MLP neurons of a small language model. Each row is named by its layer, matrix (gate and up: input weights) and neuron, and shows model dimensions 32-223. Each number is 500 + 25 x the weight over its row's rms, rounded and kept within 0 to 999. Numbers have three digits each. A neuron's up and down rows have the sign that makes its largest values positive.
After each neuron's rows, "fires on" lists the tokens most often at its 100 highest values on Wikipedia text that the model never trained on; "fires after" lists the tokens most often just before its 100 highest values on Wikipedia text that the model never trained on.

L2.gate494:462462446482564484502534544457473518502489501464514500481517508492480521499462487504506468523532493484520496537478500551460480470468492531502561523503546518478515496533452513535498493515502480455478495540517485510490489472484459558505533488508503509521500499488491468532481481557483508530524443477510529502503471492510453509525519507509469495487501478533484523504518499513479517509502525466531516512519514502482488502481505485485547486493476478481485515450511556523525544484547492474472485525475539485486487505497543549489500478498480458524480467493492507519487502498455515537
L2.up494:490449536491465519533478536498508538494546463491512486532467490488447466514489551532523488480511518521525507525489501544519505464501482503490511453521527478468503511487505526484468511525474468513476488516507470480458471491473490563476511448493521465546506469538483526501532528530490490470488525492474471526503513489506463484521503477473517525499496499463485517536512472480514544498490468490477537548488490528478438484475475517485508517496459483517485490542496497471519520463484487482499467502514466493500507513507555508492496488478500482485488490479497538496541516500479474499
fires on: "g", "at", "n", "f", "x"
fires after: "e", "re", " R", "a"

L2.gate149:469457452508502507477527493456506481487511497466517487502530536520525493521470522495511477491521479527499515515494490510456478531454512513506542431519532539514526519527468533503467494491485484480497484527490461543508519501504468538492488524542496484514498488466504475473479498457542486518521479483491534463527526494484459480511475476491485474483460497495498528454532490482516532487485481527499518499485522500443499488504515474549580521465497465493510492442504524523492556510541520489494503485512533492524499501454503521499536503536455495520514444518504440532506545518459486500
L2.up149:521506496487539460472521520517498515490555521411508501529517494501545442518526535453456493531482500543462501492525490498488502497551489493548497533490486534480493478500516501439486471504524510501513458439525525500487487516506459515491501492484481512485528461505527496489482498432489512530482508495508505494462513526485483523483520507498484495525483519466503481505510480497494528450509455455450526513532525524486537473484468454474480471479527490518475469498495456504565505456495501524511517484498541519549517509500546539457491447525502509544508481499536514495550509484496497473
fires on: "le", "um", "g", "x"
fires after: " re", "e", " h", " s", " H"

L4.gate323:491492511505502521463497519478488486498523507492520489500590542550523471473481507505524486462483548471483497532494534469533517465534516491465485519507499504501526526531542534506529496454502470463536499531551501462521487498460475477490493479494481479513508507484504508477506527507514460515507530504486484486492475500508495529525530507482513463513495515502505509517510475463499509476474504447500504521535523492522470526520461531563543452536541487488457519483522467473512513541480480478501441488503461470520486487531489484497472505500476463498475521496487521487473477508476530523
L4.up323:543528496529495500465460490476500502517527479524506482542513506493483541510453471504521477450519521494513471455504503512535514501472501479504486528514544511506478523524476512496470470524526489472461507560540506488494528513461523483474529503533531475478539520471525427485476505519516503540523459500555510453477482496510485515523490538517514485515501494537417486465484481478533492482463468488539486503501470503490476487509525479514501494515471501504470490469473490508494503540497476507521512547480460507484486541506492533493511457484496517476464549509498494483501509502557499534
fires on: "th", "t", "is", "ot"
fires after: "ra", "g", "l", "ro", "f"

L9.gate151:496465521538509511467501542495520529528527450473479476493510477516468476487510472533488517483509463503468510513489536501505523511542480513489471519525479515471496489513516466500507532500499463514513519464526498489536482497473531449505486456513475511511492500485460485528461462493473498497507488522490471497483500483530473547436513485526518551483569465456505523481532508487448467470483512529534517482465515471503522532522505533480506520522507446505491515480544494516455530485487533523537497478490526534512492483511502494508508533475551477533530535523469496476516473473465508484
L9.up151:519520508477477513508514480506507470514486483506475499489502445487477458465486535508523516496525453528475495486439512486534483477508548556484490481528506473489501462468529485487499504484489527500511536524544485469519512512480556513479499488505533484531524506507497477462520479474482500539531533462511488499510532487496487525488494504499504532506493458516472513466495518526516494493570505501461529456484483523505489463509519517491511439505510471473481498479481539495508503489455483494504484488495547493501486483504519552467480525429465492573576477496480500507486515526525473447
fires on: "v", "o", "re", "on", "y"
fires after: "al", "el", "h", "ar"

L5.gate149:531501493485492497537503505522487518498509533448516556506545493516523504509503510494500524505479497506501495502499515535491560450516517541520492520479495504532467490470508511499510522517506492499486499524489485487488506510503532510501503534510506491530435500522531456463453505503526456485548532485487513467465490483494518520489462492504440475521478515498512467506515445504511483503491491442478542513524538476490474497523525512454489515509488534452507516522508443498513474489544466470514484510477524490525474525490478507500467455491478515518508512472541452528558461524467488527
L5.up149:503486458520545477508486480494498505501497519440425523559489523473519527506526563490471512484463515496499443519478543505534448526535519502550527481501513534508492486502505493499534542482488520485512490493502477524484511532545454490479510539524514497488508443452540463506465524539487490513498503511458522496492457512493503511482539498513500446517520497500496518517478483541470484470479518451449526467519550481525480519485525488508494494536446514492497486531496503516494488494526474531475513553529513490544450472461501500480462513498523462492507496539510468488482507472490519527
fires on: "it", "ial", "ong", "ist", "ul", "le"
fires after: "r", " c", " s", "ec", "c", "oc"

L9.gate0:509498510530485503492511510512531492499533555490465523527510485546539498469535474502497545548493479517519507523483501520527505507473498440494491498503474490453498555487515492467499519487538499521508484501535485484471463524526508497489470486583506514490484472523466505453539554491518496479503500553516476506499501546438509479482479500486465511461516524490470529504511486475454505467501515489506452466499485447500492505459502524489514449468512504487505473504520505490507522498522515491472457495481470484465506470514494493547465497491511503461521525491519488517472525498508507450
L9.up0:534487515521513479501477510488529557503472444537462525540520484469503486463498509507479523513499509527535495476516477482500475493546500505478520497531514531507538509477516480524512517532489486501492493501513479462475529487514486519513498521512527519481505463506498477498512438457498529496467421531489527497503537503474532474493491487492510507491558507545479536482475444516491521488498452454508529488509474464524529492526536529520506471498505514489512508514522455469498470471468511517480495532487539461516492485492446512510499514447525509460522515526451496474504504461514514510
fires on: "re", "an", "ed", "a", "r"
fires after: "g", "i", "ag", "ab", "b"

L13.gate444:474494492498482531520515523528506510480478514516469502527513500517501485482501495518502440518485496482565488501490512447516543489537488477493496517529506448503517519506563471497478493527514556508484504526514521446477557460524490513461506483541509501507535438469499531494491532496479531524518483485515465467485472503429493510513442539496499480452453511510466526493488463488494544505492489544507493497473460484519490488459522503494499516502490481495481479498487498541509468518571492490487479502504547512496509494512508511445483489473515503553533512515468511457509538494525543508
L13.up444:551471477500527511483539520496465514535530534507486507521502480498547553537522518565444494484489521468484547514507472523513540503533517467512527463440479469500507550524520469493480470525510541529491513480521499535538474510483503519460517477517507438493455483478468496476506485462533484510485475538516462475511529505487462483511516497515522511500512514502492489509461521493499543482499514500549481518526454558523543476451467534497514488546492477495535495479524548497498494489509483514493496457500453475544517495537502507472490496508518527481482486471480488509512521491482481492
fires on: " |\n", "l", "y", "le", "re"
fires after: "c", "s", ".", "es", "ec"

L8.gate277:462501497539517516431533537505521534466505556487479468451528477494495502471492485539442479513473513515493520541508475486530492484498561481480454473473491531501528494495480468458480497497480501521507459475535484473502493480541502466533529477522447471522504503508494495453510483473492484518477498537517519519459523522509479506493486479480482518476513512525574484514513482484529472480518477508525533495492518503487510503511455546480488501512479474494488551477539522461468485518497478533474530512481533495515538493456512524472501510479515506522509460513477515508474466483512494489
L8.up277:525488488566473509499506509473500490524504509493569455495494530460460477499493509503491471515491514493516543526516528465482463545500526471483484483514516501498502491519498492471437528503505526515495486539528498466524536511498500536510536459512538530537454509512473483483461482509490484509502500482511494532540524479472473497477480511477495494480502524513532524523485484536525540481543496507497548513460479516540536430515568477505505527480490471502529500492524509527498486428515506494469482506516554475560469496477483507507480463456510439511534493534464485455497501482479464499
fires on: "v", "re", "im", "om", "ar", "as"
fires after: "h", "om", "e", "nd", "av", "am"

L7.gate310:545486474510491469530502508505504489516509499492496487524514547486499522499532542485512509506499489517473491526495497533457487531483445500459492493496488475489502510527503569465511488478508465503505486498505462546492538539509459428492491504526513509495482517510486502511509525537488471506444461519513547484478490474470462480469545474511517498459484500443470513514480526500432485471516504486489552471473481473538450525494479486514529510466498493482498519458487502544495505542478490488510499521479545480517509497485464529520514527459533485529513513496530454504519454518495478504
L7.up310:467542488480492479524483510508453513458514528525535497500515493489531462504502524504497450539522473515525494513476527517525507516539523491513493499520491463487486502571499531514541541510534495530497492485473477466479509476500535518522529440493480509449492528533519524511490505483515494477555490517520489503497499517537466501526452505474488494556464521474499473480477477499532471521473489510498465523482485504467491428442516513522441468518470491503456469511518491482521494452510520513546498502492520484488479490489516470502530508481496540557505541558527515536502486492517471523
fires on: "ce", "ist", "i", "at"
fires after: " d", " w", " re", " ex", " p", " O"

L9.gate604:468525514521477491475533551484514484491511550495507514499530463502500497468517496485490498458494553533502504513495489502491497450532493482519467505524477518449491511460508463489536497481496484526514488535513482473517503502496493505455508474536447502492498527458512500489497496519484475525467543490489524478448489476510454463471495519492494510502545483492512528495472517494469538525428508497521480497460458476514501534505481547529489462547494486505500502540473483517539505474512471541473441448519517515547542471525480505511505495496507483528522494465520526515515458485484527511
L9.up604:492455514503473492496468488487484549490498471581497483525535461477539523503525491496517538513529541551485522515516479491507475481484490531510480474475499508538481509520495505484487533465514504507504483502487492500491501496507494529501483494508521547451453514509519507508468481482480478446470498517494544521506456527505525466494544465496512537462542471487502502534452517488449468483515472468451503485435512469506478470521495524475506502449499499527475536522512496448534473539494489493521463503526521508507520476480471461520542526478497470471456471516484505520516527493525497535
fires on: "ed", "r", "th", "b", ".", "h"
fires after: "b", "i", " Al", " th", "u", " ("

L7.gate109:535506502552477484500542520516521416490480530488473475516517487497482493468507499489494457503471524535507514523516508490533525491511486500490486482564494493486520456539466487505483523502487513489529556478508479505505520493524488487492578471503476503525501478483514528497528526499483532507476495501505519495511474474463468541449515528493471488524540493494490469498486510556531474493463500483530480495502468503498503482481516516505509500544487465511494541511511507471472558455517485507489506461535523459477492496482458538481502491457513502502496509464510472510507497485483502480
L7.up109:484532477514500524513498504506531464513470537477494472466498497503527529464549468504486502475463550482519526474552536510507483517517521468504493524509506448517509484530507452462511473519480491525514530526526452493496510494494510504490547494451502519467512488468478565472540544484502504473503529472491497455492487509526447506472555552523542503510529517497496489509490494501548512526512518502477473512545513496493517526485448564512473514519519490506484504544500468476460520476513489488452532489502525500473498491540492524463530473520550507475507480518543505478471509479502532444
fires on: " a", "in", " an", "t"
fires after: " is", " with", " was", "ou", "om", " ("

L5.gate157:500489508511449497500492507517508522482492502521507483441508549493508511502527499472468542518508537465483514505472470492492531477507510550463539489522523558501513471520474481468503526504490482498512520525497463468541531465486523510479476463480449517536493506485513503497492465543479481535472476538455501505438523456543494501475474462527434440516495479515495484484487490507537485510509507474510483490516497501442459544487531514519535520505498493521537516524516474460485499520503507521506444515524500520517481542513472516469526495503510488513508491502495521562481548522475542525
L5.up157:512511534499470526526476524482520464521467521493468533513486503495509487480527490498528503470537436506509488511490513478512513465494473560501489537541500476509534464526457471474524492489534510510539533572474511499506460483527523494521501538538514523530477539549428523508512506519519495502491483532510475507511489500528496487504429465505517494478495502483481494509472498569479498558514487457548465520504462509471473549485468494520501503537466524490502490509496506481480503517453490560496500463527496464475481552503497491468497472504500482496479492528446519498531528495530503491
fires on: "em", "er", "ill", "il", "al", "ir"
fires after: " f", "u", "a", "t", "en"

L5.gate358:504482500489430528516509494490520509512499513508539518532497517454497502469522536541476481504522521511475479513529487517508477504486495531491488535532463504490487473536460504494474524527467546466539463496482418510460518468517499507470507494544450488488531502492534443455517518475483479490478488526504500518440504460464523503475519507472458516470464509478505481463475508537509491470466454502482509490538506458551464528508516512518503502477498494526522505563506482480482506521489502505484482519560463511546492489448522483481506500528491479500487550522515498514487494502485518549
L5.up358:470530472540532454486471506547524484505508531494482500469543514499484529469510448501528493478510503501518531462561463515479536479497547483517513510475499504495482526493551508498460465498482497510489525498519478506507506472515542570482502500465499507512543493518487516463494523507513484498513440463483504456501492493489467529467485536509510480501500491470508511512505507504506484491535502507542482518485524514500525521477473530467479558521503537439470506482501515478535477476511478495475484474451509509444474445502526504486509510487527519484467495512519519478492496447540491495
fires on: "ub", "ion", "t", "ass", "ost", "ent"
fires after: " p", "it", " an", "ain", "c", "are"

L5.gate692:528463499540488483508517533476493508503475520531505531499505512545553517455496472443497517464448458490521472530505477528497497521528515510511440483490444552511509508496525524498530506515475481510500539501523472535528497478476495493493526493471471508503492504510496485497462538512524487463520532507502518457486495522519503529462483503501455511530509492509510526484483528487488479575514492478461494493515548502470535476511479514477491519472496529480523488560526456484466531519525485461532464488496483481512499472506506520467454491511478531487494494481502522487507495526455503482
L5.up692:515447499520551549492556476504487510490450493469470533539533520548513540485469501558499495475477529504482474516501550525501480503537488484512498518485538519485503482486515507529504489493479503479515495481490466507505511506503535472497519497527501511485490484471521515428501538477546475502485524552503500507503461493493474468484508535523508460510466495494493489502527500490511493490443517522489518475481521472502540522459472529511487481585473475459482493513526477547488501477476468495516510521534492474504527504512537506513497475522513565513515500502487502553534511482507512454
fires on: "ist", "ed", "u", "ong", "ar", "g"
fires after: " l", "s", "r", " L", "ct", "c"

L4.gate517:505483478476505487522502551468480477509525499466500523499482488475498515453504537489508480531495485470520494488466511527474496502537488511497473472517507537507481508554487531456471500516446500510479476514519460535533498471479498554497487533506483471532509494457539431531504487515459500513511507480469506494493518448525480512500498483561501504497478510494522475490515513465469488500436472457511515488506502481491506506526468470474513491538459521489466500444544506511479547480541488501505436464511502501521545543512514527470512481506507474508491510495561493508516454504478521489
L4.up517:520488478488502522498478485495558551484514505511508513518520517504523543475471491509488494500492554479483495519489488525491535484517509517475457476522498515448467483489532472500526510485494468497489506479485455518505532469516492509481490458444507483522506480500494450494517506521475540534490541494451450527481547520508492483511473548465520522512491475476526472484494531487488454494450498484510500487480507485542508464512478511503508457499495467479476512530494490506484555514517509520562456509505496488489480491530504496459527487494473502501494540486493542505508499492478526489
fires on: "t", "ist", "g", "h", "n", "on"
fires after: "r", "a"

L7.gate60:519514500481505518483513510481496481470503457495470487479501498498526513459484500450493523478528512504527486511508502511509523437492495509481485474518506536525522475482441511521508511554508473454536445505497475520489486505520460503465555471505481511557504480507494478512547487507483515473477475504494458486489538522523494486561487514535476450499478461491489502530512478494498495461472511506502565517505530500504464521482520513494510517513462463504510542471556480517506513511538535500508509484489560499518469524514525527459517498483534519475499493474533444464495512510487513488
L7.up60:470484492535514518475513527504470486449505487489501491527484527493482499500478535517472455465481443521477482503514518515473539476506539514481494528466470489480474502510505510502490503508474489486534511525492476527458506486506434490501597513518516463502447491496501485511530515526472482471499510471488452477439521512517477471491516495495519519512460481461480499499504482489482498472445485515510549489496535504498426497462457499488508514497493508510498500473524509467526498505516488483566531505487501496522500517515530536499540544484498488501509472440518527517512526467514518500
fires on: "ed", "ag", "at", "n", "am"
fires after: "er", " M", "re", "m", "r", "i"

L5.gate698:500497468424496511476466556523508466465475547475527500474475534481511543458479471526494486503517495498514553497515552495503466497494501488510526511484490499549529476533499520516474523503496481488488452505469459408471502512496519476495485495477473479496514508501523492461457514509509503512490519489496488515504511449522505539504521479499495482470533468464538508519526488505513524528469511490487550538475540483526475537498474483489489521473443484502505507516507521468506515497542499521474504473504516457474568526525523541438486489511504461495503492532530483510505447508496465531
L5.up698:460542531455464436501503491536474486471468463480493500466499522468486480501501493504516506522537541454523498449561489474489504512477463476514541495482513503505522483459486452526507479510494494458496475549487488472530507507515562492516500540487486496493557519449507517474513492527488518516479534531494455509492510499498517513513517509525550509529508463526512498471515498480509541514453488483477513515508511496497514499496465504492475503514488491519530528531481515537448511533504529491504472534480543475505503461536523476440488531532509512462498495528509485470466441507522477525
fires on: "ew", "ing", "ound"
fires after: " N", " K", " S", "r", " r", " R"

L4.gate510:489527532500498533530506524504491487495535538511483481490472527514488464504513485515535448510502532528513488507491484505555504472491503519474495465529491522498549471526484522504463502508501475448484483518507465490468511464465525489474525488518461469509492470469497521497490497531458544450492468522489501493459483446509470520492518515490502472477494523465498514516468499460465509457505523496473547523516495492504505483481491510528546493557469505549455522533508496481492528493469509498511471491506500463484463511482527512481527535480503469517479527499469491521487537484508506489
L4.up510:499527522515470478495472524504533502501522522551511497506528476514490520491486446516509513521529498481469506509513482509453501498493490503509479536456483496507486500493525469451475459542522469501459496509510530518489525518476522510539507469459495508520533496507536456455515472524561484521535509545500528481459512505508525486516477471508506484497499509546463477460527531521496459548446495458513485506474477495486513494519487482526485487492533504470433473522514511489511465527512474478491504476518498494465536540536521487522445543465525516449465491508432500492526474480491499511
fires on: "h", "ess", "ut", "ay", "f", "is"
fires after: "p", "ra", "in", "b", "l"

L8.gate636:497518513494463501482495537455438498518459508507492515472524513517498477480489523480508508517532459454520533488518522481507483526506513504491445534488497464497521486512527502547521523477501503483460529459542487505505485502447468524478511529442491532519520487508521499488499491515521465535513522533505525461472504513528482563476504481515489506534542481511534475505508501422477436492518527459552485471491517471451472491502471514475498509510533475460508512473545469473492530515494472504535525468494503428476532508459504468477511494497522515504479482486467481503510496493512546510
L8.up636:498489488447485486515522482504513511511479480535488525532525524519533542460515519502517500492486488481474541507539495492491495450503508479514516483457533534496464522508510469496497449508506542516503499468466491512549451481503467545439527518484507475525503491498543501515473478486493485505506475482512485487509541487537467523462477473503488508507484459486536479447498516465537490460532505502510507548499514488477475491501523497509513497484524499468495495471546498542510513523477510504518483547503493533514530495522469508530534503508499493483557454534489479424495481481517544531
fires on: "er", "e", "so", "ly", "ic"
fires after: "at", "qu", "ac", " al"

L7.gate309:521500457456507493454510518496508478461518548437501515471557527481487471495463487535492471525484490514483516476519525484512476553508516499496542462525491491498526486530506504475486523510516488508445496475469509498489502531496515478488478512515438495540497516489514502524480504486512505511510541514490511534490494470544492491504481434508478480511510458508466504495446570526489492469474511500503493528485531486495455518483517489513490478467497487494517530486499520508500542506509500481532505436471460509532524447528540504504548545490518459498531475514479470512482458440477508558
L7.up309:459487493477479457508512501515488466463489523435471497533497549468471509496505498496530485526469498490501502495545549515469433540487496502523532515519492495493485497536514504498481523526506474489527482513494477520527496517479506527493474525491487516451531498475511492491476505497524494473483478479466509494544501484518515520453507443468511495493470499516484506508502533529474492521483507505480566482536545478494522524498482505502500483481453495517510532492481501502471580454497504517444512483512469462549490436540489517494503487521529482545504472528519468528471444466495509524
fires on: "ound", "ost", "ed", "in", "U"
fires after: " R", "r", " r", "p", " p", "n"

L8.gate598:511514457455446550507526528488500560489540502495526433524511499472459451451501485511499512454532501500482519495498507496539491512516497499479511483541522496505506513531457551459516506485495451463476521491533481523476541481541519519464477527475505473455501518554513479502531520465518480472519444450506507490486519500451471504505503511495494494474492465485480460492473508519521530512497551487508515523494508471535503528521444503514471493514519445502528525504517503516493473516506433492494501517464494466496512525509508535469510480469499476518475542522519519489477497511519486518
L8.up598:494443546494527489485533499532497552535498516471485538466492480485485505472513545528509525487525487500492540491474500504506500500471496546492486537502502517470516472479496496515462535508467493509534504489497534507485479545490488506497487489499488515485471558478505493484499537474529510469483497537499477516531491490472556483465527491530475495467529468477519547528534505508513446467513553461475457451483530523510478483505515518494521508526478500530520497502506495459470474548502500476508520518466484530540494514503481536512504480526529488464509508560499492506499496503475513449
fires on: "ard", "id", "re", "us", "z"
fires after: "w", "and", "g", "a", "z", "i"

L4.gate94:518537458522516493526549530491502475481469493494511471497513498520481498484512528474521476472444513537523502513527465506483489514506508500522498472534510488561535498536503500505494458514501524538458546476506496491482490506506522489517530524521480545486499481507523518442485500499504531497520509500528539505473502466441429510464487525516483541518483520466495471555483504491513441478469474510488517509479505523485483521513476471518507519510488494496456485534503549448467526461535546526494515456500544445491492475477483544503469513506536455505518496477514456502497481498500522517
L4.up94:491506483498542508480490453498534500506549532467529482511482485506486475523500491501484501467515505526464509476512488525512502514446519507525514473494482512511503481466564462476488491479439554512485500473502488493454500494538517489490491514538480478531448512496500517449457520515517488459471515512481516461506488496460472502535478529500556507472489524490491502520468495492474520523434469509479541491469505533508491533525497532516511465451450479519453511530493505475493497460506525532455533481528480511497474523521486504539493502518529498539506489502516514492490526511492541471
fires on: " a", " an", "b", "ld", "art"
fires after: " is", " was", ",", "e", " he", " ch"

L7.gate110:527501494489484483456507505505475472455516457503473505518490489464499481487477500472513496494519532499520506502501496486485503489531500498475460509529495482447482493523500508502494520528516489483549461495475495511507459518462508461450487492449519512521517523500555521510469535495494540519496516463480488529468474519482474500496503524534500464470476466493461495518514481486481521506461530513529457494470524456464499496541500471539500489472526477489522515539528475515498513573536534521542488478479496525502509522548512522494477513510487474545514522468489482486526537502468512497
L7.up110:482511468466490489452477516494481500483483460503471490548492487475463499489515529477531503509512521515519519493492485510484509494517487461488500496510495453523487487521491502490528483560530534495537498476482495527456450522492467523426490470468502508501548471524502534516494534509519517457490479497483477548477478530519476489501498539532533529524470498493512450548532516482535535503518499516517498516476524451483522488496518468564487499473475500526528544506526492524490531507508528507507506520484467533486531466552476501514490481515467509540524514475519481489487451487475496490
fires on: "l", "a", "y", "ra", "ast"
fires after: " E", " K", " S", "ver", " St", "e"

L2.gate432:458522469529567510495542515501495503510486479497536538514504507474481490484538537509479505463528494494555546537523500502495491528477465477487453490456481510522511490480490495524473488473456506513480475493454518503481516526546471485497525514494484520475501517497499530482476460485538488508553477459509496534489522487549495515493492543501507523477519515522516441530526533527518513491502532475500526472488478488532494461530480511456470529514467485521481481519515462494503482483513504504532479466543510501501501488433523478496528497519499494522564510493462470472527467502521458516
L2.up432:493526506488485481492499483527492512493484516491493510510501492483472532479515510539506475544498509470469551488530478490523493530519461531504455516488511511457483493498480484552511504508494486480463505498500497507473454517509488493539509539531527490466536530489509488543472485489545515508513540503508503516439477500489528518451455543466453529478505484533480497497448525470464516493493548473527490448533504510497493488522498521479522515499508513474501524498481500512468502553490486504521498517497532487484540502478502513520462492526521473489516485468453484479495488501498505542
fires on: "om", "rom", "it"
fires after: " W", " R", " N", "r", "en", " T"

L10.gate69:546503500504520513515446503500511523520510462485476462493505504501505514497502460530496525544524501513528526501479547523496489539498540517481481515472512498501506507513510514458526504469483500531511436507517457475482514488500523432515467489496493496532483519479532450485471504516515470513479514506497545528492502503520512505443479525545514515518544415462474512531534483478506489485486475549519509516507517452471484467522501480545530539490507449491489505444503550509505489502502564523529460487516544495501515509482486487499515504497539455488501513481512504513512496489502514516
L10.up69:507482512517471568523530505499481486477513533478501482480515519500445512495486560495505469498532496535487529515532477478512481529519422525493460456544544509444467502508444535539503529487506470573479506505492512539511518509482498490521487466519510448479471450463467502467486495509459527511457488459498511491477499525483480489478502460494494498536492478481506505492501524495537484503492506438534520479524469501540499480476527479495498522522485520497498510488464541510500496467505484512505527463517485466522530527496487511499489498527506501547512514507481511520509461509469467468
fires on: "and", "ip", "y", "am", "are", "ia"
fires after: "l", "h", "al", "e", "le", "nd"

L2.gate376:485465495485521512486519567488531528499496476512511501508522499440480515465506454469492493473524517454497467545529457515482489456468509479462515504517475534495547502469554527485453499513501489480500456491507461519513464471491488559548460490474512529497492469501477483474532507479499503502476520464482486530509496471530447474528505495473494510496485510509509463536503520534497493495486510486515460526483479485488523506489528462505513511469470472501499527493475546497507510508524463491521460449508517510483521476473553539510534453512501476533494536500518520502560533477511477512
L2.up376:469479470469513500525497551502526513472487474472512513506491514543490473504534506471504462472519534487495462532478465513528513490500505507480487521525482582511545525533469509502478485516494488493484455478513519522515517475465503542508484498512528559473484497482496488521556512487469482471493514475506466504479507478518438464482507491513499520492469526468489511539487478543515469518478545475502501507551466498499473556495509468499505458492454522513544471498464566466546508529507515525488456499508490481534541541467540538462493514509542504503488494493516508500505510486471493497
fires on: "f", "at", "n", "un", "'", "iv"
fires after: "e", "er", "ort", "re", "a", "est"

L5.gate279:541519514462519510473525532510499493505466477478538506549528477524457525506553511519506471486467507481532511508502512510469486518485490495492451531470519515549504516516554515491498474535479483530517514449471505466492467509487480489518539536484514495485520468529502523482465494497494457502553560521491504487488521485531481559478455514514464497478487491503498442502484451486507453495504490481497525499523488512450480498531475515445521490495489459485505524496512496499542508486493509519539483456488489512490551504474552490468491474513471499523516499478524503534537483523478548528
L5.up279:480494500510525504524534498507506447472518478521480534509549451462489511483500518479507525460481511511540508465554441486510512461499492476495484496514502528511502537486481496495470487532491506520485546521447520491536542514455534466466494547497482465499513479515501455505499501491515451446451519501482517489535470518485473471478514497468484502508504506501513540507510484473494524506487475487500471457497507497468542475476501500472501485507517507476522453446510500549491506509503466535502495516503511527496522494501536527453483482525511548541521530527453517498489505446539583498
fires on: "so", "s", "ant", "e", "p", "ly"
fires after: " al", "r", "ar", "ear", "ard", "e"

L2.gate103:519490467524548535502498482524499523484472514504501533541476537470498530494519450485459506496508507481521497510506497489468530496516494507470468493459525537487489504504496502525456501471463517508440433490517492495484478524479495537481476486488490505492470512502525500490501492519545514527528505467502548534498510495521477486515467510520500511539535517472497483489504503533520522485482492457505475492533472486502492484491529487537498471551466448521485479505487487530482489489495487496492487456492478477463498525437549510494556451520503518536543481516515496519526515503540492519
L2.up103:543504509492528458508490486552478486481477543504487506519503505479515487497484524533482520506467515472518540531550473499536478467494498475497482530492490513435498464496514526486526485542484516481506503478474507520530449522563485482480504537523522493482497533528525516515460492510558525471531524500492489499520448503542534499477504506497510478455537507512454523482468458517509492506564506463465501530523476524484481488489485505521512491496432475510472514514503544498458491548478517508513493516520497534467488521442499493484469527540501470505505470490467519493526517488517486566
fires on: "m", "om", "ro", "rom", "it"
fires after: " for", "r", "c", "en", " th", " g"

L7.gate183:482563480501485494490486538493454534499475479525494513524495540509478477469523465497444509507530482502536512461543500484509579483493500472490469503525496484477481471521502510505482494511483525511558475495505534548501514510485525507476499479505467492479486477474527516498470527494482512503531505456498477463508516528503469481455459530478500464535520487514492484512539466505528507417483504524524502462501518501517491506493515481494479502565506475510469526516494451510485526519508496505537540504509551529514517480496458517474482497475488532520471555482514508479504555487514543494
L7.up183:510510488520461509484523513463486527499516500495459462514490488451490537522497524501491522511545486501479522528501529519488484456492510460487503503467492502465528503480515503461467470462497484522504516528512488489472499500464493495520536542516540478490483495483547585450517520465502494558478497484488498492527513535496484505509491451487516534500503557489473482531496488496490497490497488524521504505495517499494545505469498561527502495502479468518528517499506462466529453494492475541459535470509504511471551484468493526514495513458491501521496489504491536496486513475539507480
fires on: "l", "re", "om", "er", "ity"
fires after: "s", " b", "ing", "ec", "od"